config.yaml
activation: "gelu"
init: "normal"
lr: 0.0133
schedule: "wsd"
decay_shape: "linear"
dataset: "wikipedia_en"
MLP neurons of a small language model. Each row is named by its layer, matrix (up: input weights; down: output weights) and neuron, and shows model dimensions 32-127. Each number is 200 + 30 x the weight over its row's rms, rounded and kept within 0 to 999.
After each neuron's rows, "fires before" lists the tokens most often just after its 100 highest values on Wikipedia text that the model never trained on. A number after a token or word is its count.

L3.up1249,233,231,237,180,167,250,161,231,218,172,194,181,185,196,222,140,158,283,174,202,246,193,218,255,232,200,209,221,233,228,185,247,209,188,206,179,193,244,189,226,143,232,217,219,119,255,234,216,239,116,198,184,196,248,229,248,190,197,226,147,184,188,239,189,153,134,238,169,200,191,225,184,178,192,194,167,222,209,248,181,204,238,180,163,151,208,218,204,171,135,224,198,191,144,205,224
L3.down1249,229,208,179,223,217,140,222,209,170,208,150,174,192,169,231,209,160,200,147,214,222,204,220,215,222,208,139,198,192,183,194,193,259,196,204,228,123,221,240,202,209,208,245,264,191,226,203,203,231,227,172,242,226,274,237,200,156,219,205,187,171,180,282,194,215,154,215,203,195,195,184,242,213,182,250,228,151,225,225,231,211,214,156,203,163,173,171,256,222,142,230,184,208,235,186,129
fires before: " the" 27, " that" 16, " its" 5, " by" 4

L2.up851,118,190,196,231,188,204,180,229,222,200,189,204,195,163,164,276,156,212,212,211,203,189,211,228,191,195,215,247,205,213,202,257,190,204,228,186,197,230,228,194,178,267,242,190,164,215,181,134,227,226,215,259,203,144,228,209,173,175,179,180,224,211,161,221,186,226,227,240,173,170,199,199,203,220,183,205,223,184,171,183,183,221,208,217,218,121,214,148,203,193,181,205,220,218,254,185
L2.down851,183,217,158,216,195,200,233,206,201,177,190,150,174,202,226,212,158,208,182,199,216,225,194,188,152,185,179,176,172,219,220,214,187,180,205,245,184,208,235,168,187,204,214,134,192,179,211,204,172,222,183,169,187,132,248,177,275,134,206,210,162,224,180,193,235,168,283,219,154,244,189,213,218,143,197,205,181,188,261,195,198,172,214,219,257,201,164,188,202,167,162,193,249,164,198,217
fires before: "," 22, "." 17, "ian" 7, " and" 6, " (" 4, ")" 4

L3.up80,173,270,280,206,192,210,226,209,238,202,141,213,189,232,175,232,223,245,151,198,212,234,145,207,220,209,215,217,225,194,165,238,181,195,175,163,193,188,195,204,176,165,180,185,198,191,240,148,202,181,205,221,211,163,167,209,173,203,196,256,195,179,194,174,127,223,231,200,175,218,177,155,193,143,187,244,160,197,192,199,166,142,253,230,182,173,274,209,219,214,161,217,222,227,165,181
L3.down80,261,201,197,213,240,176,212,239,242,150,180,140,150,194,225,221,168,178,175,217,198,228,215,160,196,194,154,212,249,233,218,181,226,170,162,217,154,185,202,241,172,212,161,185,229,194,170,233,191,187,228,260,224,177,192,212,216,192,202,207,138,212,162,186,205,176,178,154,179,227,193,216,138,222,234,191,212,183,142,206,166,202,213,211,190,220,246,240,206,163,206,241,204,195,213,209
fires before: "," 31, "." 21, "\n" 11, " |" 6, " and" 5

L3.up1113,172,235,242,182,197,195,153,165,217,211,247,195,218,202,157,222,237,181,197,196,110,211,187,202,186,157,191,249,245,229,224,181,208,208,202,234,135,203,157,281,242,197,240,173,142,226,234,201,201,187,149,201,186,148,199,222,198,233,206,202,234,168,213,168,193,207,211,179,190,182,199,207,172,236,158,169,253,221,180,214,209,204,234,212,196,179,249,191,160,171,207,228,179,191,214,173
L3.down1113,203,156,167,217,182,188,209,219,186,175,247,175,211,179,136,153,199,216,188,216,226,174,174,185,181,172,198,217,204,187,193,161,179,202,149,191,193,179,190,210,211,245,204,139,215,224,199,248,211,245,157,144,182,185,149,151,194,182,194,262,156,148,234,177,184,243,219,188,223,220,245,168,176,283,166,206,141,187,179,165,191,231,130,221,219,188,209,209,215,179,200,157,257,206,223,188
fires before: "\n" 51, " |" 22, " code" 5

L6.up1171,188,202,240,224,129,179,192,211,198,156,213,228,224,207,179,189,187,196,221,216,264,196,241,214,246,236,174,232,173,219,184,167,217,172,224,262,190,253,183,197,203,194,197,215,213,161,188,142,234,167,294,200,192,224,157,221,187,247,197,166,169,224,252,190,163,165,191,205,239,185,215,224,165,197,228,215,202,204,172,206,185,247,189,211,181,226,171,189,137,171,164,197,251,197,171,205
L6.down1171,171,198,224,205,206,194,207,209,180,156,227,206,246,224,158,217,147,138,164,259,178,190,223,204,207,245,217,226,232,211,220,206,232,211,205,127,255,215,179,205,241,203,221,188,162,165,178,167,195,198,221,171,180,235,135,187,194,187,221,253,206,222,195,215,192,242,194,231,167,204,154,222,172,189,131,202,214,198,181,164,214,211,188,176,185,205,203,187,210,200,167,183,266,179,194,217
fires before: " by" 18, " on" 12, " in" 11, " to" 7, " into" 6

L2.up653,215,201,168,261,251,156,222,152,208,151,203,153,206,166,184,185,206,216,183,197,207,225,244,192,198,152,169,180,135,241,207,191,166,280,201,205,215,188,223,222,200,197,278,221,208,210,177,250,232,175,190,177,201,186,235,205,186,189,192,166,235,175,237,214,194,245,209,167,193,194,225,200,167,233,215,209,201,140,195,217,197,224,225,201,232,189,187,183,121,253,187,254,158,276,253,220
L2.down653,148,228,206,159,147,218,172,204,198,193,189,166,205,156,154,175,226,157,220,253,173,162,211,152,226,163,187,185,203,175,169,215,203,174,174,157,189,233,151,216,185,190,215,145,194,238,169,167,194,198,228,243,220,251,202,146,196,217,255,232,171,241,195,204,238,164,231,191,173,251,204,193,208,254,195,202,180,157,222,196,197,212,192,171,221,201,196,176,192,262,181,203,212,164,152,190
fires before: " |" 33, "|" 11, "\n" 8, "ational" 6, "." 4

L6.up122,175,226,199,201,259,199,247,184,186,205,221,162,125,193,243,179,211,272,210,169,205,234,223,180,225,239,187,226,203,213,209,224,219,253,168,184,200,205,224,164,182,148,213,224,185,142,174,196,160,234,255,202,181,199,187,230,211,218,186,186,280,240,250,238,232,190,222,195,247,158,186,154,223,186,218,167,229,178,198,198,187,207,219,227,199,186,178,177,202,205,181,195,232,196,200,135
L6.down122,214,215,228,197,216,151,205,233,245,217,229,150,185,168,192,164,223,194,136,139,222,172,189,231,175,180,227,239,192,163,206,196,163,224,192,224,217,204,228,193,217,230,192,148,249,147,188,176,241,207,172,172,165,194,161,227,190,231,220,196,174,212,192,206,220,246,184,256,210,167,230,184,242,176,203,197,219,195,225,227,162,231,233,201,217,221,221,167,218,205,204,186,203,187,232,199
fires before: " |" 64, " Title" 6, " Candidate" 6

L3.up755,198,201,198,220,162,187,223,224,210,230,231,204,257,213,157,155,195,171,138,201,208,145,181,136,192,172,216,187,234,233,184,245,185,238,147,148,185,193,195,212,216,248,178,182,203,186,206,221,218,232,181,227,217,227,197,204,211,194,213,208,230,150,217,241,169,182,205,203,243,196,192,162,226,183,195,208,204,170,193,183,179,230,173,174,130,217,198,224,170,202,254,221,167,242,193,273
L3.down755,245,209,195,225,221,188,227,207,198,182,201,178,167,213,200,215,204,238,162,203,158,233,180,201,234,199,144,197,193,199,219,188,226,131,255,144,221,243,161,190,198,202,153,197,126,219,255,250,191,216,217,158,175,190,179,242,181,240,253,188,150,163,226,183,268,178,204,188,191,184,192,170,217,227,180,192,175,187,156,212,198,243,190,216,230,223,193,212,188,225,148,216,168,260,148,190
fires before: "\n" 44, " in" 8, " to" 8, "," 4

L2.up190,148,183,145,232,213,174,173,180,174,211,232,176,246,177,239,187,224,208,175,224,203,257,195,203,213,180,239,221,213,140,201,226,162,217,180,171,172,212,181,243,199,224,205,222,172,195,194,210,193,191,233,182,168,224,209,184,176,184,175,207,172,149,168,185,165,197,234,226,193,193,221,213,232,225,203,201,239,201,137,195,208,243,190,242,161,190,199,196,207,275,214,222,227,201,216,197
L2.down190,173,222,173,167,216,183,177,200,198,152,225,214,209,186,161,230,202,231,133,169,217,219,216,192,183,178,225,190,243,147,218,183,207,142,216,150,166,194,214,233,207,166,129,204,209,192,261,142,219,170,206,172,190,156,231,166,215,221,215,204,207,209,222,190,146,216,185,245,201,165,205,232,179,204,166,180,206,197,222,181,195,207,181,220,205,254,228,204,205,171,224,234,243,246,238,159
fires before: " |" 38, "." 8, " of" 5, "3" 4, "\"" 4, ":" 4

L6.up492,158,246,224,181,158,221,186,180,239,127,181,206,162,128,182,180,143,215,180,133,191,176,199,225,246,182,182,231,212,258,183,221,253,219,193,226,182,219,184,168,196,230,200,203,151,212,235,257,178,220,142,213,179,245,221,206,181,220,229,139,142,153,233,208,171,184,203,217,214,216,198,240,199,259,206,191,184,228,210,194,180,179,184,165,192,210,204,197,194,186,197,230,203,160,208,198
L6.down492,144,189,163,237,190,240,272,148,167,199,226,214,138,152,189,191,164,187,220,143,221,186,195,223,208,209,215,214,197,241,256,190,228,194,149,240,186,226,170,216,212,191,184,184,178,204,259,155,229,205,233,205,216,206,241,172,222,205,180,161,168,229,250,168,152,209,170,164,233,215,221,244,179,229,231,200,238,212,193,213,178,165,175,189,229,214,143,206,146,212,242,271,180,185,282,202
fires before: " that" 39, " to" 11, " the" 10, " about" 4

L6.up577,203,212,240,116,192,169,165,204,261,191,223,217,207,176,168,238,213,226,161,191,229,214,209,189,226,186,192,178,211,166,187,241,199,184,171,197,152,188,255,170,214,162,252,227,251,229,218,190,245,183,239,232,262,199,199,172,210,208,223,213,196,208,216,192,165,230,166,199,150,191,163,203,178,204,183,152,234,213,185,262,191,254,202,224,228,165,217,174,201,282,188,150,233,134,186,197
L6.down577,196,242,177,242,227,174,258,199,199,185,249,198,161,197,177,236,135,227,189,209,215,227,190,240,203,202,142,219,186,151,204,189,224,225,185,266,192,228,163,198,220,163,226,264,209,216,211,149,235,212,204,199,250,162,186,224,217,202,210,228,161,190,233,184,218,275,241,204,177,208,196,185,234,221,177,215,219,175,212,264,224,238,213,230,251,202,216,196,182,253,195,202,218,184,234,210
fires before: " March" 15, " October" 13, " January" 9, " May" 9, " February" 7

L6.up544,228,159,144,171,169,205,242,189,235,211,220,266,185,239,175,236,196,193,192,153,210,231,177,263,138,216,221,220,251,206,206,224,207,186,195,216,220,176,217,204,237,194,184,215,218,213,216,179,201,246,199,187,178,217,170,225,216,217,202,197,278,204,252,203,197,254,204,221,224,177,191,158,194,186,217,177,201,151,226,205,194,216,187,198,186,149,164,199,149,230,176,196,249,140,297,187
L6.down544,189,239,216,204,236,250,198,185,215,165,204,220,195,202,157,233,178,228,194,189,225,226,278,218,197,177,160,173,237,237,185,195,208,188,196,206,171,191,174,107,182,188,190,199,178,186,196,171,237,223,244,177,260,193,204,159,184,210,187,248,250,189,182,124,198,184,263,159,252,219,244,243,186,158,200,166,183,170,208,207,229,228,160,215,235,226,176,197,227,239,225,166,193,221,252,198
fires before: "," 41, " |" 9, " the" 8, " a" 6, " season" 4

L6.up605,207,169,246,208,225,204,153,158,242,230,248,225,193,241,188,165,196,200,191,176,233,198,151,198,220,193,267,170,209,188,190,227,206,152,215,215,200,163,243,265,184,302,223,176,201,191,263,202,164,243,179,206,206,198,200,198,168,239,197,174,223,197,155,207,183,257,160,206,179,204,248,221,164,184,170,212,209,176,223,182,204,230,239,168,215,194,194,229,218,223,190,199,166,245,187,171
L6.down605,171,226,186,176,213,208,146,183,215,158,218,173,157,200,237,205,205,286,194,223,206,181,171,189,195,201,207,138,205,196,207,217,151,252,214,166,166,120,181,214,184,205,250,148,179,201,247,236,167,194,241,176,196,272,216,205,160,231,158,266,196,190,223,197,185,228,185,154,173,196,214,170,219,208,232,226,221,201,194,223,142,234,248,201,217,235,225,231,181,204,229,209,278,221,130,174
fires before: "," 80, " –" 11

L2.up1104,205,216,208,237,163,239,216,243,207,194,227,219,193,177,143,229,242,201,175,163,215,204,217,167,229,179,206,213,270,203,221,195,259,192,188,169,235,162,250,217,223,218,235,179,194,248,206,165,149,276,243,231,198,196,216,218,221,194,226,221,179,233,169,171,182,191,185,218,214,199,229,159,173,124,171,233,234,97,215,200,129,188,169,174,163,155,174,163,189,244,198,178,200,203,196,221
L2.down1104,209,226,200,242,212,203,233,137,224,195,226,157,201,163,228,179,222,205,178,234,176,216,231,170,185,219,197,224,159,191,184,206,219,162,214,254,208,205,226,226,218,175,201,164,175,229,263,190,171,229,181,198,228,233,237,207,199,260,182,238,192,264,213,183,245,200,211,181,200,193,236,174,166,190,216,187,147,187,201,175,233,242,251,199,192,190,198,221,237,215,215,174,216,182,188,180
fires before: ")" 32, "," 22, ")," 11

L6.up896,215,238,186,165,158,186,222,192,255,234,221,220,226,186,159,265,211,221,192,185,249,201,219,242,210,195,183,220,213,192,201,236,232,165,184,181,139,206,208,178,271,192,222,234,212,213,199,217,222,165,216,213,159,174,184,163,142,200,181,198,194,231,210,177,151,169,202,210,192,205,192,212,159,154,226,174,236,180,231,224,186,202,216,180,239,236,259,212,180,214,190,182,226,193,202,197
L6.down896,204,196,149,193,223,165,224,240,262,225,219,234,192,192,243,206,175,235,195,149,202,199,213,201,192,203,190,212,160,201,234,179,228,230,207,217,183,138,229,291,226,161,246,173,155,216,209,262,228,166,201,199,253,183,220,246,191,245,236,204,152,192,205,185,214,239,224,172,190,158,178,192,193,181,210,193,212,163,203,234,222,217,228,197,241,180,189,216,187,183,177,183,235,204,205,247
fires before: " March" 11, " July" 9, " October" 9, " January" 8, " May" 8, " December" 6

L2.up295,175,220,172,187,219,226,149,213,205,187,201,193,167,213,274,196,247,194,192,239,240,150,217,215,224,223,208,185,247,165,149,179,214,163,217,184,205,214,186,276,257,209,235,204,248,181,222,178,169,247,206,199,125,187,155,207,160,209,218,200,192,208,185,215,164,197,177,167,206,175,171,204,179,178,198,196,159,282,153,219,226,227,195,138,190,258,200,237,242,202,176,199,220,182,212,178
L2.down295,187,240,178,151,191,188,171,213,169,189,206,233,198,188,140,232,182,177,232,175,189,241,163,254,212,238,250,134,281,199,202,209,212,223,184,180,185,230,229,272,221,226,184,225,192,238,223,243,195,193,256,209,179,239,217,229,251,201,245,196,211,241,226,212,183,206,168,203,229,247,188,207,126,195,180,169,234,183,165,230,208,204,207,201,188,201,168,208,210,202,209,209,163,212,193,186
fires before: " to" 39, "://" 9, ":" 8, " of" 7, "." 6

L6.up623,214,231,183,216,202,193,225,287,203,205,230,206,199,155,177,206,175,173,202,203,265,176,200,236,214,207,204,224,186,158,162,304,221,266,234,148,194,253,187,180,189,200,215,185,185,210,218,175,182,223,224,211,206,161,278,160,192,194,224,176,209,159,222,152,185,254,210,229,190,181,189,171,186,230,210,215,213,199,271,204,179,188,210,179,244,256,200,205,211,175,149,213,213,206,168,150
L6.down623,233,219,197,173,205,187,212,258,215,181,213,208,252,193,208,167,204,179,222,207,200,166,270,198,164,228,192,218,232,220,243,192,240,225,244,153,180,235,240,149,153,159,143,222,261,230,187,225,222,205,220,178,208,187,245,164,263,180,145,182,204,221,192,180,196,235,223,206,236,191,209,221,173,199,221,173,205,177,193,180,175,171,238,235,172,213,183,192,153,276,150,225,203,165,197,123
fires before: "." 24, "," 14, "'," 12, " million" 10, "4" 4

L6.up164,181,178,232,223,196,222,227,160,243,186,230,243,254,212,229,150,235,166,233,189,148,248,248,190,189,213,185,175,197,206,196,216,244,267,203,258,164,234,176,183,180,178,206,188,181,147,196,196,231,182,190,209,190,171,139,212,238,213,186,217,262,164,229,218,218,224,174,178,209,233,215,221,209,209,232,148,193,220,186,181,195,153,174,238,187,203,162,210,210,222,242,238,231,173,184,204
L6.down164,226,179,158,220,213,237,196,215,188,188,181,187,144,220,168,240,284,200,200,158,163,190,189,208,188,152,168,220,272,232,226,226,154,202,232,192,201,221,191,220,253,196,155,186,199,146,167,208,189,178,171,196,196,219,243,192,184,170,189,166,224,168,199,184,181,209,167,201,234,254,194,167,177,139,264,202,229,160,212,161,153,198,179,190,238,204,222,226,182,229,164,246,215,215,179,144
fires before: " |" 28, ":" 28, "\n" 5, " and" 4, ";" 4

L2.up65,244,192,215,156,175,170,201,201,165,181,247,236,198,189,158,182,143,224,214,188,124,196,220,202,153,107,174,206,174,218,227,220,228,216,185,215,204,198,209,236,231,194,217,181,247,197,220,214,204,255,184,184,163,244,180,155,212,235,202,185,149,173,230,243,160,211,177,205,166,186,188,234,225,196,175,170,211,190,198,146,160,170,187,186,219,226,164,177,185,168,193,254,207,208,231,207
L2.down65,200,215,201,153,185,217,223,219,161,195,230,215,178,167,191,233,153,164,142,201,199,148,229,233,196,194,217,194,152,233,240,233,227,167,213,210,230,218,208,213,250,200,203,220,192,275,215,163,199,220,207,172,199,168,194,251,207,240,195,203,185,219,179,181,199,173,226,207,167,231,161,196,220,197,166,162,191,216,176,224,190,194,185,227,155,223,190,165,237,218,200,217,164,182,216,198
fires before: " in" 18, " by" 12, " on" 9, " to" 6, " the" 5, " as" 5

L6.up343,206,224,228,221,234,253,211,179,177,196,231,222,182,208,183,174,251,210,190,181,186,260,126,226,272,287,203,209,162,199,196,199,228,217,175,184,220,186,210,120,177,169,226,180,193,223,209,150,168,198,209,223,168,186,140,185,195,165,270,176,218,212,193,247,203,264,181,162,179,189,234,160,164,207,237,225,212,194,256,214,193,211,179,189,223,180,219,182,199,170,200,197,202,181,183,235
L6.down343,173,226,226,190,219,194,205,228,236,184,195,203,171,221,184,186,249,227,153,173,166,176,173,247,254,174,201,216,145,179,226,165,268,191,206,210,201,203,169,219,196,209,169,244,188,158,193,143,227,189,176,165,232,185,268,181,161,159,245,179,190,209,203,188,215,225,212,173,190,218,221,220,222,242,217,186,282,200,195,226,224,215,240,158,186,224,224,156,212,100,205,233,212,182,149,206
fires before: " |" 86

L6.up485,158,197,199,148,203,191,213,197,240,217,222,195,251,194,159,251,206,224,197,181,219,229,160,228,208,203,214,145,215,164,206,222,183,174,200,188,139,190,209,227,268,175,206,238,221,183,173,190,179,229,173,226,225,222,170,220,186,202,165,226,231,247,251,244,166,152,263,203,226,158,184,138,210,217,232,224,201,169,164,190,214,232,193,219,221,237,213,250,195,208,240,137,202,105,181,229
L6.down485,228,221,217,159,163,235,147,203,263,178,255,204,215,201,177,245,183,263,209,229,208,195,170,181,166,155,194,217,252,213,207,257,196,255,268,229,235,181,215,211,190,192,197,209,184,211,225,198,165,196,216,206,213,151,205,207,205,213,187,202,183,214,211,206,236,183,194,146,189,235,205,237,232,164,217,236,202,191,181,203,199,272,199,223,257,241,197,232,183,311,187,179,159,168,222,224
fires before: "," 41, " July" 5, " March" 4

L2.up58,196,202,246,179,153,174,230,178,222,185,250,171,190,288,224,175,193,263,197,170,209,198,235,275,141,189,203,204,205,213,153,166,235,186,207,181,153,243,169,147,207,205,155,227,183,199,157,176,213,125,225,190,193,173,181,192,225,167,191,183,223,211,201,236,269,243,230,189,241,159,198,205,188,215,178,217,113,193,214,247,210,211,168,215,239,222,219,222,204,177,218,173,208,190,198,173
L2.down58,192,192,187,181,237,238,157,204,200,223,243,251,200,215,203,184,172,153,197,187,175,191,220,227,215,141,183,171,222,196,183,197,159,191,146,228,159,233,201,171,218,199,253,190,241,176,210,174,206,203,202,172,159,204,211,171,208,193,261,193,194,212,164,184,192,194,183,188,176,179,187,232,214,195,165,238,204,251,223,174,199,122,217,208,182,231,245,214,212,181,160,154,228,184,205,218
fires before: " |" 52, "%" 11, ";" 5

L6.up310,208,191,196,198,219,203,172,229,203,171,218,199,149,224,241,189,185,176,180,183,197,213,196,219,195,232,202,208,193,197,218,217,196,204,283,162,214,203,160,224,171,216,200,215,212,191,196,182,173,218,179,219,186,176,170,169,204,177,159,219,222,174,143,276,213,154,194,151,191,209,235,214,201,167,204,180,204,177,213,269,197,172,218,156,206,215,173,246,204,184,164,166,176,204,206,207
L6.down310,223,194,185,202,152,253,154,204,252,205,153,164,160,211,210,225,236,200,217,232,211,132,152,182,175,185,227,209,200,237,222,147,172,177,214,238,205,206,169,251,202,176,185,187,210,230,212,159,235,222,169,224,224,224,221,176,248,224,206,121,195,204,214,213,157,175,201,170,257,208,216,208,138,242,147,179,201,193,199,220,210,143,211,193,145,132,204,216,226,244,211,179,223,189,163,175
fires before: "-" 28, "\n" 22, " |" 4

L6.up656,260,231,214,242,186,184,170,172,155,228,179,237,182,189,163,224,254,222,195,238,225,281,188,244,222,194,192,213,181,189,164,202,236,183,235,208,168,220,249,149,194,234,227,186,202,237,213,220,136,203,199,216,196,170,283,214,235,238,172,196,218,203,180,173,217,211,195,213,286,185,226,203,236,176,203,167,189,259,180,193,188,193,167,210,189,141,226,228,187,222,191,193,219,176,193,135
L6.down656,199,197,226,240,211,220,166,248,191,210,242,160,211,205,185,224,229,188,176,171,250,181,208,158,190,218,151,228,208,236,187,208,227,204,208,209,217,173,192,242,164,206,183,172,228,166,195,189,180,200,203,194,202,247,222,212,177,201,214,228,210,231,202,155,261,243,283,158,167,196,194,200,227,205,156,169,226,207,188,173,154,183,172,194,198,147,180,206,152,205,252,168,247,219,184,141
fires before: "," 67

L6.up55,230,123,161,215,212,177,211,180,266,183,209,191,203,187,184,190,173,223,145,216,181,251,160,137,232,194,234,211,230,224,195,217,207,181,129,225,206,159,157,180,200,169,205,208,190,157,248,231,151,232,205,227,218,210,168,253,189,225,159,157,243,173,212,203,210,216,229,229,198,179,205,194,216,123,204,167,223,184,204,241,200,204,169,229,233,172,168,191,206,188,233,211,155,184,219,224
L6.down55,194,173,205,166,233,149,201,204,207,191,225,198,216,224,179,161,196,200,234,121,191,191,168,186,148,152,197,217,222,228,172,145,239,214,191,180,194,199,252,182,172,147,254,152,218,233,213,200,186,165,211,207,206,254,205,229,216,198,241,142,171,145,207,240,108,188,244,154,209,151,237,184,194,235,176,132,235,234,236,209,240,214,210,196,199,234,205,255,244,221,205,205,198,202,168,215
fires before: " of" 69, " time" 4

L2.up581,176,179,164,226,198,238,171,188,200,192,224,196,224,246,189,239,143,168,237,106,238,170,173,172,222,143,186,194,209,198,216,167,242,226,163,226,254,205,139,237,202,214,229,262,205,182,209,195,205,190,210,174,180,200,191,219,159,190,155,211,237,228,182,178,159,167,220,238,255,208,235,186,180,236,183,198,221,197,229,206,196,194,236,236,235,169,160,215,188,211,201,233,179,174,180,260
L2.down581,237,205,153,255,235,172,218,231,185,222,203,240,326,187,216,204,184,169,178,240,157,188,250,181,191,209,220,233,198,195,204,163,202,182,189,210,202,179,220,179,208,192,219,190,164,221,223,235,228,181,186,150,199,232,185,186,228,218,243,166,144,210,234,206,229,194,170,202,174,211,211,203,168,196,168,211,159,179,234,173,215,242,199,234,228,192,207,208,237,195,160,155,301,173,176,202
fires before: "," 20, "." 19, " of" 9, " in" 6

L6.up588,174,223,183,217,225,205,202,156,192,188,257,191,195,220,192,191,220,215,234,215,144,212,161,172,272,237,206,221,193,208,248,204,233,233,223,210,196,171,184,149,198,163,200,221,240,186,213,212,174,182,186,218,177,164,193,170,194,238,272,182,223,253,203,211,179,203,195,187,189,206,248,201,176,225,246,208,206,189,205,157,207,201,192,175,212,229,194,235,236,149,250,193,210,204,186,191
L6.down588,200,193,205,216,201,174,136,181,244,154,251,150,175,218,218,203,248,208,187,194,174,210,226,233,178,149,230,257,186,224,253,186,242,197,162,200,187,193,160,275,186,207,196,249,186,200,144,200,178,198,167,178,171,190,214,132,187,206,260,184,218,171,170,250,208,253,197,182,205,195,256,203,193,209,221,224,208,169,176,187,232,181,197,222,203,204,216,216,223,192,159,207,217,197,206,201
fires before: " |" 44, "|---|---|---|---|---|---|" 10, "|---|---|---|---|---|" 6, "|" 4, "|---|---|---|---|" 4

L3.up300,235,243,258,253,203,212,207,206,153,207,224,232,275,227,177,245,256,175,145,207,233,246,202,202,215,223,251,183,187,152,153,291,221,195,209,183,166,200,218,195,200,198,156,179,221,229,175,178,224,207,208,175,233,215,179,190,201,221,178,226,167,156,173,184,172,271,194,246,169,202,194,211,175,185,254,197,146,220,211,213,154,186,214,161,203,152,248,206,152,215,185,216,195,158,196,177
L3.down300,206,254,236,231,146,181,206,169,196,151,212,225,219,193,204,261,186,249,189,192,189,275,175,172,186,236,163,231,174,248,207,244,201,182,216,241,213,219,232,187,243,184,109,146,173,220,205,190,253,259,217,183,178,168,230,185,201,186,213,231,200,169,176,176,176,219,230,201,209,189,130,201,235,148,218,222,160,227,161,191,149,195,208,201,155,202,130,225,191,238,158,216,170,171,229,181
fires before: " |" 50

L6.up1231,215,259,182,235,248,241,238,158,196,205,180,200,232,148,173,172,174,243,238,204,220,248,243,217,225,167,204,195,153,238,250,224,205,194,215,218,181,212,213,182,213,195,206,247,211,160,239,185,193,231,129,206,244,222,184,254,214,160,239,161,224,248,209,202,126,184,250,154,238,216,171,269,227,186,188,186,206,169,96,198,199,223,234,206,184,183,216,233,235,175,235,180,184,216,233,203
L6.down1231,207,224,223,273,225,176,176,196,204,239,166,183,238,215,147,166,213,209,196,211,142,268,214,192,224,205,219,206,216,164,221,187,219,211,279,171,218,225,145,203,258,157,233,168,228,241,178,242,154,178,208,178,205,221,182,178,180,132,168,205,179,202,212,240,179,210,190,179,172,205,219,189,203,187,253,202,229,260,193,126,232,223,229,241,182,208,233,230,183,232,145,228,187,197,194,237
fires before: "." 57

L2.up1140,141,206,217,234,227,217,186,268,166,209,193,189,197,231,177,190,191,207,247,166,192,278,218,198,239,209,228,259,226,179,163,175,233,190,194,205,238,253,193,211,201,153,207,170,173,261,207,212,176,217,191,151,172,161,145,228,204,199,229,207,186,178,175,176,172,241,182,208,170,196,226,233,170,207,199,228,243,192,254,149,150,186,197,206,183,194,196,183,209,169,210,221,193,234,188,224
L2.down1140,231,219,199,176,172,243,252,196,221,204,192,135,187,144,183,234,240,206,206,182,191,207,230,233,246,254,224,256,214,225,206,216,195,170,251,246,189,178,211,171,211,170,289,216,238,222,204,192,199,240,197,184,237,170,200,139,153,245,159,150,212,207,187,167,230,244,174,111,245,211,195,180,160,249,240,221,181,188,207,228,221,206,169,208,161,232,177,223,219,172,226,201,186,197,182,187
fires before: " |" 42, ":" 8, " qualify" 4, " votes" 4

L2.up1085,249,191,155,217,154,200,211,256,220,204,203,193,188,215,192,215,186,239,155,224,167,145,228,179,202,231,186,197,163,281,141,224,196,212,237,186,152,213,206,192,148,168,186,263,192,231,176,229,215,200,217,220,222,159,276,123,205,230,205,239,147,176,150,224,180,235,223,252,218,235,229,172,171,199,184,199,202,221,188,207,189,237,272,184,236,193,179,234,193,224,244,169,151,114,223,188
L2.down1085,222,199,181,201,151,268,188,212,179,188,192,207,174,199,182,195,187,242,159,205,190,193,233,162,240,236,155,224,189,195,218,203,151,218,162,183,216,227,208,203,205,193,221,257,161,169,171,156,196,215,200,262,219,209,221,213,255,213,216,175,125,183,177,182,196,226,200,175,210,179,213,211,175,230,169,224,138,195,173,238,219,171,164,139,141,238,183,241,266,230,180,221,194,203,193,182
fires before: "-" 41, "\n" 28, "|" 24, " -" 4